Part of a small language model's weights.
Size: MLP 1536 GeGLU, vocabulary 19156.
Architecture: no biases in attention or MLP, capped logits.
Training: a variant of Adam for these matrices, 350M tokens.
MLP neurons of a small language model. Each row is named by its layer, matrix (gate and up: input weights) and neuron, and shows model dimensions 272-335. Each number is 50 + 12 x the weight over its row's rms, rounded and kept within 0 to 99. A neuron's up and down rows have the sign that makes its largest values positive.
A block is one neuron, or neurons of one layer that tend to fire together. Before each block is what it responds to, as a language model described it from the Wikipedia text at the highest values.

Responds to: Single digits closing a sports score or record after an en dash, such as 4–5, 7–5, 2–1, often in table cells before a pipe; weaker in other numeric table cells.
L3.gate112:70 50 41 51 49 44 43 56 50 44 63 40 58 58 74 53 58 56 67 51 63 46 38 53 26 35 60 54 41 52 59 42 43 49 41 36 55 57 40 55 44 56 64 41 60 52 50 37 40 59 36 51 48 34 45 45 68 44 45 41 66 86 41 55
L3.up112:67 48 49 26 67 57 50 57 60 48 59 40 50 32 60 45 58 47 38 27 57 47 65 50 62 45 58 30 44 49 48 62 34 48 57 56 41 54 35 49 45 45 63 55 56 58 61 48 59 38 51 51 35 34 51 48 49 50 46 37 63 59 54 35
L3.gate164:88 61 73 25 38 58 51 65 52 54 37 54 49 56 46 44 50 53 47 82 47 54 38 47 51 61 85 48 30 77 55 50 61 29 50 44 52 70 61 53 65 65 43 60 52 46 46 38 45 72 74 52 63 66 47 53 64 65 42 38 71 72 60 41
L3.up164:48 43 49 65 62 57 36 67 55 20 59 29 42 57 70 32 36 49 90 62 59 55 53 48 32 50 33 44 52 63 57 60 32 61 64 46 38 39 41 62 71 75 62 57 68 32 49 63 57 62 28 46 49 47 56 66 40 56 56 54 49 49 70 42
L3.gate356:35 52 59 55 53 49 27 47 24 55 54 50 38 66 46 40 50 55 47 55 48 59 47 37 44 38 65 11 51 51 75 72 55 47 51 61 61 39 54 63 54 68 54 44 58 52 33 48 59 55 62 43 39 21 57 74 39 44 68 60 40 58 44 44
L3.up356:48 44 73 40 50 65 45 51 59 39 70 51 23 56 51 42 46 70 48 58 77 63 37 50 49 36 36 54 40 40 53 48 24 28 53 52 61 59 24 32 36 43 62 29 48 49 61 38 47 34 62 40 39 51 56 73 49 37 41 35 55 53 53 50
L3.gate1526:59 59 29 66 49 53 38 50 51 45 58 44 57 40 59 47 48 45 53 44 36 58 34 47 39 51 47 56 67 58 26 58 41 36 54 49 45 41 55 52 71 45 52 44 53 45 55 38 69 69 60 37 45 21 62 57 70 61 46 18 45 57 49 58
L3.up1526:87 40 59 64 65 55 44 30 31 44 62 29 52 38 47 55 57 29 24 41 50 47 54 40 56 47 50 35 30 28 36 26 66 50 66 46 44 37 48 55 54 44 63 42 63 34 62 41 45 62 64 64 38 48 56 51 43 47 33 46 40 45 52 40

Responds to: Em-dash cells in Wikipedia chart and discography tables, and opening pieces of foreign proper names such as V in Vakıfbank or Viejo.
L6.gate7:32 49 59 60 51 39 42 22 39 36 34 55 56 40 43 52 36 39 50 53 47 63 59 56 32 69 53 49 75 45 47 43 54 40 50 39 51 25 50 41 39 43 52 54 74 41 47 56 63 49 74 61 54 39 45 40 61 55 53 76 63 66 62 47
L6.up7:48 37 82 45 60 41 64 60 58 47 41 44 63 48 46 46 41 46 46 36 56 43 34 49 55 22 62 29 73 57 44 36 63 55 46 64 31 62 51 49 35 57 67 59 59 44 45 49 40 54 39 44 55 44 27 54 53 65 52 28 37 69 50 70
L6.gate180:69 46 52 56 26 61 48 66 72 52 46 71 45 36 59 57 48 44 50 65 76 62 33 33 28 51 41 70 53 49 58 49 42 39 44 41 49 29 57 38 46 35 31 45 59 46 48 58 51 46 60 44 53 45 52 41 33 57 60 41 56 48 42 30
L6.up180:39 60 48 45 52 48 52 33 27 43 60 54 64 57 46 39 52 59 49 51 48 59 50 22 40 34 43 46 52 51 43 48 34 58 47 46 27 20 43 59 57 29 71 66 53 34 17 54 76 51 42 50 38 53 50 67 61 68 56 36 40 51 56 42
L6.gate193:62 64 28 57 62 48 67 58 71 59 47 31 65 43 55 40 52 53 46 61 58 48 59 57 50 55 64 31 47 54 52 44 53 47 38 41 69 44 56 62 43 37 50 76 44 53 51 40 75 55 36 44 56 61 45 58 34 38 36 54 67 48 49 59
L6.up193:59 55 61 57 35 38 68 59 37 39 74 74 57 61 47 50 67 46 30 49 43 54 42 51 57 61 82 59 72 54 45 36 70 43 25 59 18 23 57 62 49 39 60 64 43 45 68 68 70 53 45 44 21 41 45 25 30 65 66 45 64 39 50 59
L6.gate275:39 43 75 44 54 67 34 58 41 43 56 32 56 52 44 57 71 45 38 60 50 54 55 56 47 52 57 47 51 55 58 34 61 38 64 63 51 54 54 55 32 43 50 68 60 61 52 60 54 40 49 47 42 58 51 59 56 61 55 46 31 47 53 48
L6.up275:45 54 82 65 31 42 29 54 52 52 32 48 45 44 62 41 51 56 29 43 54 40 53 40 44 62 54 80 46 47 40 56 61 85 60 56 54 41 35 49 44 51 45 49 59 39 39 41 42 51 30 48 59 58 45 73 36 30 59 59 60 61 44 51
L6.gate472:73 47 50 49 42 40 50 63 51 60 59 27 42 59 61 62 63 39 67 49 53 41 50 42 63 45 44 43 39 51 82 61 13 83 64 57 65 42 42 54 53 47 34 51 53 55 28 50 60 33 31 72 60 35 75 69 58 47 66 40 67 61 34 60
L6.up472:63 53 59 53 48 59 50 49 45 45 57 66 55 58 42 50 85 48 51 38 33 58 45 53 62 44 34 34 31 68 52 35 49 57 44 63 73 53 49 57 38 57 32 66 70 50 19 36 59 70 31 75 51 46 41 40 38 31 67 59 74 49 62 62
L6.gate526:65 60 62 52 60 46 47 44 58 32 47 63 52 44 65 31 38 54 23 47 46 55 58 45 52 51 37 39 65 56 54 35 61 48 44 46 61 53 34 51 48 57 60 57 37 45 57 50 65 52 55 52 45 39 36 73 31 59 36 69 68 39 48 53
L6.up526:67 41 77 51 41 46 57 46 32 47 41 65 45 55 50 56 38 43 45 50 52 53 56 46 87 40 68 50 53 60 54 47 46 52 36 58 66 62 45 28 39 60 44 50 75 48 45 30 45 22 52 45 40 50 66 63 33 53 63 49 48 45 56 50
L6.gate548:58 55 54 53 58 48 28 61 43 51 33 41 56 35 44 57 66 62 38 64 29 48 47 57 35 46 50 57 68 48 46 32 67 49 30 51 37 48 45 48 40 46 38 39 47 61 38 69 65 57 58 47 56 59 47 67 28 35 48 51 58 56 55 49
L6.up548:56 70 68 60 36 40 52 48 47 58 66 69 39 36 49 57 61 30 53 60 64 59 54 41 50 61 53 58 51 49 42 36 58 46 43 43 62 61 53 81 33 41 40 56 39 52 27 70 55 70 57 73 33 50 33 53 48 66 69 37 52 55 48 51
L6.gate670:47 47 52 65 54 74 50 58 28 43 73 48 64 35 64 38 36 42 72 41 71 51 53 43 41 62 53 44 44 58 47 31 31 34 31 72 47 58 43 60 51 52 49 59 51 36 35 56 50 36 54 26 42 53 50 49 62 35 43 55 35 49 69 58
L6.up670:37 60 74 53 65 44 57 49 70 41 40 50 33 67 56 44 35 48 49 41 45 48 55 19 69 61 31 23 32 38 48 44 55 39 62 56 55 38 40 49 46 34 54 77 69 83 64 36 54 48 51 57 44 27 52 60 54 58 59 37 29 32 48 51
L6.gate690:56 42 57 41 45 51 62 49 27 26 42 54 61 53 67 45 50 79 65 60 60 62 54 66 57 69 47 56 39 46 44 47 48 69 41 69 59 44 34 49 30 50 46 50 29 44 40 45 53 62 56 52 65 49 51 49 60 52 60 49 60 55 64 41
L6.up690:59 43 50 60 33 28 48 37 52 42 52 59 40 50 50 30 44 67 33 43 43 59 59 41 57 35 54 24 55 41 58 49 57 37 35 39 56 47 50 37 51 54 63 50 40 54 59 51 54 48 58 46 44 39 62 56 52 74 59 64 54 34 51 60
L6.gate703:38 54 73 38 48 42 45 54 59 42 49 47 55 45 43 63 56 65 71 61 47 67 26 40 49 54 56 55 64 58 37 46 37 74 49 64 21 39 42 31 33 34 44 34 29 55 50 72 66 26 21 46 32 43 54 53 49 58 63 66 42 75 56 48
L6.up703:84 49 43 47 39 51 53 40 45 32 40 56 46 44 43 30 35 53 57 64 39 45 43 41 64 52 39 61 50 49 66 44 30 52 36 37 61 56 32 68 49 61 51 57 54 61 59 71 52 33 66 41 32 48 55 57 30 44 33 75 62 45 43 63
L6.gate908:67 66 57 53 40 67 54 72 59 48 45 59 46 29 63 37 50 49 51 70 57 69 46 46 66 62 55 53 61 60 31 37 63 66 45 45 46 49 51 34 54 61 38 72 63 42 58 52 62 51 63 56 40 67 53 39 38 55 49 43 67 78 63 26
L6.up908:50 41 53 43 47 55 50 55 51 28 44 47 59 60 59 49 32 41 53 49 48 40 67 30 51 40 64 69 54 45 53 48 48 66 35 39 63 70 47 60 48 30 42 56 41 52 68 73 50 50 69 51 42 56 77 42 42 57 69 67 40 49 56 36
L6.gate936:37 45 53 30 55 50 53 66 54 61 51 34 55 40 54 44 47 47 63 69 47 44 45 29 31 54 55 67 37 47 44 57 51 41 43 39 32 37 43 37 43 41 27 57 61 36 69 53 29 50 49 55 40 58 72 70 32 54 45 60 42 82 40 55
L6.up936:40 61 55 66 50 43 68 66 47 54 50 69 47 58 61 43 48 56 64 47 53 33 65 11 57 36 54 64 53 61 56 48 43 33 71 52 47 45 40 54 43 43 31 54 31 61 42 68 63 49 54 43 45 53 57 53 37 54 25 53 44 44 85 52
L6.gate1191:58 42 44 42 40 47 40 71 50 42 46 40 54 58 63 74 69 55 40 71 57 47 37 25 64 41 50 40 49 36 58 50 64 51 56 53 51 56 38 49 55 49 50 61 37 54 36 42 45 61 53 52 63 42 65 45 25 63 45 39 55 65 48 52
L6.up1191:45 57 60 36 67 71 54 36 58 39 41 56 65 53 50 48 48 47 36 55 69 44 52 48 60 65 51 78 61 34 68 59 56 50 36 80 78 50 40 36 43 50 50 34 65 51 41 63 69 58 54 54 61 58 93 57 52 61 56 57 44 53 27 53
L6.gate1280:32 46 32 09 40 56 63 72 43 52 39 73 65 37 39 49 53 55 44 69 36 34 39 37 44 50 49 65 47 43 75 46 67 37 45 54 45 49 54 29 47 55 53 46 55 46 45 66 71 76 30 53 49 26 61 60 23 44 75 50 47 53 45 50
L6.up1280:43 43 44 30 39 43 59 40 53 48 60 47 34 49 31 08 51 60 54 62 46 39 46 43 53 51 47 46 51 55 45 46 67 53 52 54 42 37 63 55 56 39 23 49 38 34 59 45 58 48 76 16 46 56 61 42 43 51 31 57 67 47 65 72
L6.gate1293:64 54 36 24 43 53 46 52 51 41 43 44 66 54 42 47 62 80 57 41 38 56 60 49 74 41 56 61 50 73 54 42 57 73 44 52 55 56 58 54 31 41 28 47 56 84 61 28 45 52 60 68 52 66 39 70 42 62 41 52 36 79 35 56
L6.up1293:53 22 92 61 47 31 63 60 26 43 37 50 39 67 49 54 55 58 40 49 60 59 40 32 49 54 45 59 48 47 48 42 42 48 46 69 56 56 30 46 44 44 47 51 61 64 37 42 71 40 49 46 40 56 55 42 42 61 53 49 29 46 36 56
L6.gate1535:54 41 44 74 58 60 55 45 64 48 49 46 27 57 43 58 61 61 55 70 68 63 34 41 55 53 54 73 49 41 63 56 47 56 49 40 57 58 58 50 36 61 56 58 51 49 43 38 55 58 54 67 47 49 47 49 39 48 40 61 46 51 42 59
L6.up1535:64 47 45 64 42 53 48 41 55 61 36 47 11 55 60 74 50 50 38 71 39 44 43 41 55 38 61 58 27 67 61 35 62 55 42 21 44 49 66 37 57 39 47 44 50 62 36 56 56 65 45 53 64 78 53 50 42 49 49 37 44 30 64 51

Responds to: Single capital-letter tokens opening a name or acronym, mostly after a list dash, table pipe or comma, such as N in NCEI, V in VS Code, N in NWS.
L3.gate36:25 55 38 61 34 57 57 63 47 50 26 60 66 51 62 83 49 47 52 64 37 73 37 54 45 59 55 70 69 43 62 38 34 66 46 47 61 56 39 47 45 59 49 55 47 68 61 68 45 51 42 61 75 52 58 59 41 52 61 37 75 61 54 67
L3.up36:50 55 43 64 51 54 49 60 63 68 45 69 56 40 56 69 54 71 71 43 62 47 59 26 41 36 34 49 45 47 41 47 60 31 74 53 66 58 26 60 41 41 37 37 37 52 52 36 51 62 50 44 38 60 65 53 73 56 34 47 61 51 57 45
L3.gate491:54 67 49 46 56 48 38 46 44 54 51 72 56 27 68 43 71 55 39 47 32 35 40 34 39 26 63 66 53 47 41 59 48 35 61 66 24 61 61 44 46 67 51 37 46 58 68 37 56 37 44 58 56 51 54 49 43 41 44 38 48 46 36 67
L3.up491:48 53 56 67 70 39 40 51 51 52 47 38 39 57 33 66 58 55 52 72 51 57 44 42 60 35 41 76 49 66 36 66 48 53 46 56 57 67 67 54 49 52 63 42 59 55 55 47 66 42 42 15 34 47 58 39 54 43 39 55 30 38 55 54
L3.gate570:55 63 51 32 52 49 39 39 37 53 50 26 45 58 37 29 50 56 43 45 28 51 43 37 73 50 33 98 48 52 41 56 55 69 47 60 63 48 42 45 44 50 55 70 47 64 52 56 41 74 54 40 43 48 57 68 44 79 57 48 50 19 35 55
L3.up570:52 63 56 45 53 37 33 36 57 54 48 60 51 57 64 47 31 76 47 50 61 68 49 46 45 55 52 45 40 57 36 43 29 57 57 36 33 45 56 52 43 65 53 42 53 58 52 39 77 52 46 36 56 73 26 29 51 64 62 52 28 52 47 54
L3.gate949:57 50 46 53 38 62 43 68 76 48 38 44 43 44 55 38 39 58 52 51 26 74 59 51 72 47 51 70 53 67 31 58 55 52 53 56 41 54 56 63 53 56 49 38 57 57 50 30 45 71 43 43 53 57 51 47 56 43 56 46 39 58 35 47
L3.up949:48 44 42 56 58 52 41 57 35 42 53 47 66 61 68 30 45 71 43 36 53 47 72 66 50 74 42 66 56 81 61 72 70 53 43 58 53 48 48 52 59 60 50 57 44 83 58 53 44 64 42 59 57 52 41 36 53 66 69 39 39 42 59 52

Responds to: Digits closing a score or win–loss record after an en dash in sports tables, like 3–3, 2–3 and 9–3, plus nearby cell separators and semicolons.
L6.gate33:44 31 22 48 51 49 42 40 59 45 81 74 48 57 44 48 60 60 54 72 51 48 49 63 41 50 47 53 68 64 48 59 52 47 39 33 35 29 50 65 39 35 54 46 40 86 33 66 44 59 56 47 55 48 34 50 40 52 71 31 54 46 32 77
L6.up33:36 44 48 40 47 49 60 40 47 55 53 43 65 63 67 41 68 48 49 74 39 32 77 32 47 49 53 53 55 55 45 36 37 58 54 30 39 51 61 51 64 56 51 44 67 25 37 41 59 39 53 52 72 20 58 46 52 59 56 33 44 52 42 40
L6.gate72:75 46 45 45 42 62 54 40 41 67 39 54 48 54 33 46 39 28 57 53 56 38 46 47 55 48 55 48 27 53 59 48 66 49 54 51 40 51 64 54 61 38 41 65 63 46 65 51 41 53 49 31 28 47 45 77 34 29 51 62 53 49 49 39
L6.up72:81 53 67 55 74 54 33 58 48 41 45 49 48 67 71 55 50 53 26 57 27 73 53 59 54 52 51 36 60 50 51 72 25 64 51 41 53 53 51 56 59 32 62 49 86 56 82 59 40 46 67 43 40 43 58 45 62 56 64 50 52 71 56 39
L6.gate197:55 56 44 53 48 48 52 47 41 52 61 52 49 31 53 56 72 45 46 81 72 33 49 53 60 37 50 70 81 52 72 39 39 51 39 37 36 61 65 56 50 14 48 36 62 52 56 51 51 77 56 61 43 52 57 49 34 68 63 69 56 69 39 43
L6.up197:67 23 32 57 47 46 44 65 36 59 48 62 46 49 44 30 51 41 46 38 35 68 43 28 26 61 45 15 36 55 68 42 36 58 41 28 52 52 51 66 67 42 61 24 43 71 55 46 65 69 37 49 40 34 39 40 62 56 43 70 47 46 56 41
L6.gate391:45 59 78 48 51 83 42 57 34 64 62 29 46 30 59 35 54 55 72 49 60 67 51 50 44 66 44 75 62 56 44 63 48 51 39 62 57 46 51 54 65 30 44 55 42 29 51 43 38 45 66 74 48 32 24 51 61 56 66 43 47 27 26 62
L6.up391:43 46 51 61 47 54 54 54 48 68 46 45 44 40 48 78 33 54 64 48 44 50 79 61 25 30 44 56 64 60 53 55 61 72 60 71 62 34 54 70 63 35 60 42 43 63 51 36 63 61 47 52 66 30 39 39 70 53 65 43 40 67 36 39
L6.gate456:33 63 67 47 68 56 61 48 44 61 64 37 44 50 54 46 57 51 39 71 55 73 52 52 52 51 39 49 64 40 68 58 80 35 39 45 33 48 55 36 65 51 60 54 34 32 44 49 55 44 35 34 42 35 50 51 58 51 16 61 32 47 63 65
L6.up456:51 48 56 42 49 47 40 66 67 66 66 61 27 63 45 33 64 47 41 42 48 50 24 25 54 61 65 56 55 50 34 43 35 53 36 39 50 33 65 73 59 42 61 56 55 46 65 52 66 50 61 52 63 57 45 58 23 43 70 45 44 60 50 65
L6.gate480:51 44 34 61 40 28 58 47 67 40 51 52 53 46 56 46 44 51 51 55 32 66 59 52 32 74 72 45 61 44 46 54 62 33 29 44 51 60 52 49 50 34 38 39 38 51 62 52 67 72 40 64 41 69 46 62 48 56 50 61 50 51 57 59
L6.up480:48 37 50 38 61 41 52 65 75 50 57 48 62 67 35 19 32 47 45 53 42 58 51 45 61 37 56 44 36 15 58 44 44 89 40 52 43 48 52 53 70 49 56 51 55 54 53 59 73 46 59 33 36 38 51 55 47 49 48 46 42 59 64 35
L6.gate564:65 53 35 48 52 54 35 65 32 65 55 44 38 48 69 48 38 55 40 52 52 51 26 51 52 45 49 48 55 43 32 26 58 43 39 37 38 50 79 54 43 65 38 68 28 56 40 49 48 55 78 60 39 57 53 41 37 31 18 55 36 52 53 54
L6.up564:59 53 38 51 41 41 44 64 43 45 63 47 41 50 59 40 64 51 36 52 56 45 63 43 80 47 55 61 40 66 49 27 68 40 39 31 55 43 56 22 37 46 71 53 52 74 61 44 59 38 62 46 46 60 42 31 47 40 55 61 47 47 49 41
L6.gate726:71 37 66 34 51 72 37 52 71 61 52 72 44 36 57 57 66 57 41 43 38 29 49 42 39 66 57 50 45 70 47 39 83 55 59 23 46 44 58 41 56 49 34 54 35 45 69 48 57 49 55 33 45 42 16 42 59 46 63 43 49 42 38 49
L6.up726:42 55 61 37 72 44 40 48 78 43 44 46 51 33 67 64 46 39 48 69 52 38 52 63 49 57 45 66 58 63 48 68 43 50 62 54 75 45 42 50 64 47 48 41 35 63 54 37 42 30 58 32 45 28 24 42 65 56 56 52 51 45 34 64
L6.gate1006:55 67 44 52 47 52 31 59 49 62 65 48 68 47 63 46 44 69 52 73 62 59 29 62 48 64 36 54 46 23 50 40 57 46 47 55 49 46 27 20 34 44 47 57 29 59 41 48 67 68 44 51 62 40 57 56 45 34 45 62 35 52 45 37
L6.up1006:38 53 65 45 36 64 46 37 38 43 60 62 54 32 53 46 43 45 42 56 28 40 44 61 59 43 25 38 31 53 43 57 63 46 42 67 64 46 28 43 59 50 45 36 53 43 36 53 60 51 69 35 70 45 54 46 42 49 49 52 30 44 70 33
L6.gate1014:44 68 50 40 52 42 81 73 47 59 58 59 40 80 57 47 29 47 31 57 50 77 55 42 29 49 56 51 49 51 46 53 40 49 24 53 49 39 41 55 63 57 79 32 43 58 47 65 73 58 36 46 45 38 42 56 57 67 58 39 53 60 60 42
L6.up1014:60 50 36 72 30 49 57 49 73 43 66 39 53 49 42 38 36 30 33 64 41 44 60 58 47 48 61 52 52 46 64 36 49 41 41 44 50 59 56 58 39 40 57 31 41 25 42 54 61 53 60 54 69 54 72 73 55 39 49 48 55 45 40 46
L6.gate1102:73 58 45 54 56 41 53 56 41 50 48 45 51 59 73 33 50 12 40 49 63 49 43 57 44 44 63 27 61 61 41 48 37 23 65 59 43 42 46 37 48 21 45 44 49 55 69 50 67 64 42 38 71 50 50 45 46 76 34 67 59 67 31 38
L6.up1102:69 74 60 37 50 56 59 69 36 42 67 62 50 76 57 63 56 52 27 63 47 54 64 45 35 64 54 34 59 72 56 40 64 57 45 76 37 81 69 44 43 35 60 47 35 43 39 64 57 38 52 32 51 61 50 77 44 41 49 59 44 53 33 43
L6.gate1168:50 22 39 64 45 66 64 45 77 52 64 50 43 37 76 52 62 49 61 58 72 51 46 49 50 48 54 36 54 55 62 42 72 44 44 48 63 44 52 46 30 56 40 36 55 76 53 35 34 61 63 45 24 77 64 65 44 62 62 35 59 58 36 47
L6.up1168:65 48 47 44 46 51 48 44 40 48 42 60 46 48 50 45 78 35 70 56 72 60 51 60 35 59 46 46 34 62 42 44 54 32 58 44 37 51 42 69 37 62 46 40 71 67 47 56 57 43 39 64 55 50 57 54 51 56 64 55 38 55 35 44
L6.gate1233:67 37 38 57 56 48 62 53 46 42 45 46 42 35 66 53 67 50 39 57 40 59 58 35 46 37 36 43 84 70 42 49 48 62 38 48 64 42 57 59 48 46 45 38 48 51 48 44 47 41 45 73 38 50 31 35 47 77 52 56 47 23 55 42
L6.up1233:57 45 28 53 66 79 46 51 41 44 58 53 47 49 49 57 61 49 56 52 54 47 47 37 65 50 41 40 47 83 49 49 65 65 49 69 62 34 59 51 17 48 37 34 37 59 54 17 58 48 49 48 51 36 51 28 52 42 60 36 43 44 57 39
L6.gate1237:42 70 44 62 46 15 63 53 53 58 40 52 51 52 55 56 54 43 56 71 72 26 31 51 50 58 41 73 51 40 55 53 52 44 50 37 34 34 59 48 64 39 28 29 38 46 58 43 63 54 44 39 28 65 66 55 61 70 47 70 38 31 47 61
L6.up1237:46 31 47 43 67 50 40 56 48 47 71 44 72 64 60 76 55 51 31 60 46 68 30 52 16 70 51 53 59 58 41 50 43 42 39 28 34 43 56 28 42 49 38 45 75 49 52 44 45 45 58 59 35 28 64 57 52 37 51 63 42 71 34 52
L6.gate1445:31 53 45 38 46 61 33 54 30 43 50 53 51 39 51 28 45 48 27 76 58 60 51 72 80 53 58 49 50 57 47 52 38 39 67 31 62 52 55 65 64 57 39 39 59 21 26 65 52 47 68 53 58 33 44 57 47 60 64 31 45 72 35 50
L6.up1445:75 75 48 35 75 63 42 51 53 38 68 51 48 31 54 42 70 41 68 26 52 69 66 35 54 39 40 47 63 36 47 50 58 44 59 63 55 68 59 47 36 51 43 68 44 56 53 28 58 53 43 44 60 66 51 58 18 48 69 53 55 36 31 57
L6.gate1527:77 55 29 71 60 41 77 58 50 30 82 74 37 47 62 40 45 71 75 46 50 38 49 47 51 68 24 56 61 71 43 50 53 60 49 30 46 46 37 47 44 26 35 56 48 45 76 63 63 61 66 46 54 44 58 67 51 85 44 61 58 42 34 42
L6.up1527:59 50 50 58 37 49 42 42 19 54 63 66 51 58 63 68 75 55 58 56 40 53 41 55 67 67 55 61 52 72 62 48 80 48 37 45 54 43 46 41 45 51 48 63 36 43 44 43 44 46 40 32 47 52 73 66 34 44 59 44 42 55 46 39

Responds to: Mostly the pipe cell separator right after a small number (often 0) mid-row in sports or election statistics tables, e.g. 0 |.
L4.gate1332:41 50 45 29 37 51 41 53 36 50 43 67 26 35 58 38 53 39 39 59 37 47 59 51 53 52 37 73 54 56 55 42 41 28 31 40 78 60 62 41 57 66 71 50 44 26 36 70 62 58 51 62 67 32 46 36 70 64 66 59 50 58 48 37
L4.up1332:31 52 54 69 51 54 54 68 46 64 53 49 44 38 58 43 69 47 57 66 43 66 78 45 32 52 56 33 70 54 56 45 73 70 54 70 37 68 53 66 38 58 49 62 50 40 46 66 52 30 70 50 53 70 77 39 44 25 68 48 57 44 53 43

Responds to: Number or dash cells inside pipe- or semicolon-separated stats tables, mostly 0 and — in sports career stats (e.g. 0, —, 47); rarely prose words like such.
L4.gate629:73 73 34 69 43 52 42 51 28 45 43 65 50 33 76 56 74 62 62 62 50 58 37 58 44 26 42 44 65 44 51 48 48 38 54 58 39 46 53 63 53 66 46 80 51 62 68 43 62 75 64 41 56 40 53 65 50 58 64 69 56 43 44 56
L4.up629:68 48 54 38 47 32 48 48 80 14 52 76 28 35 74 42 36 64 33 59 47 52 47 59 39 47 36 38 48 61 42 53 53 43 47 46 48 79 45 44 46 49 68 58 34 81 45 43 45 41 65 47 40 47 64 48 53 56 63 37 41 48 76 48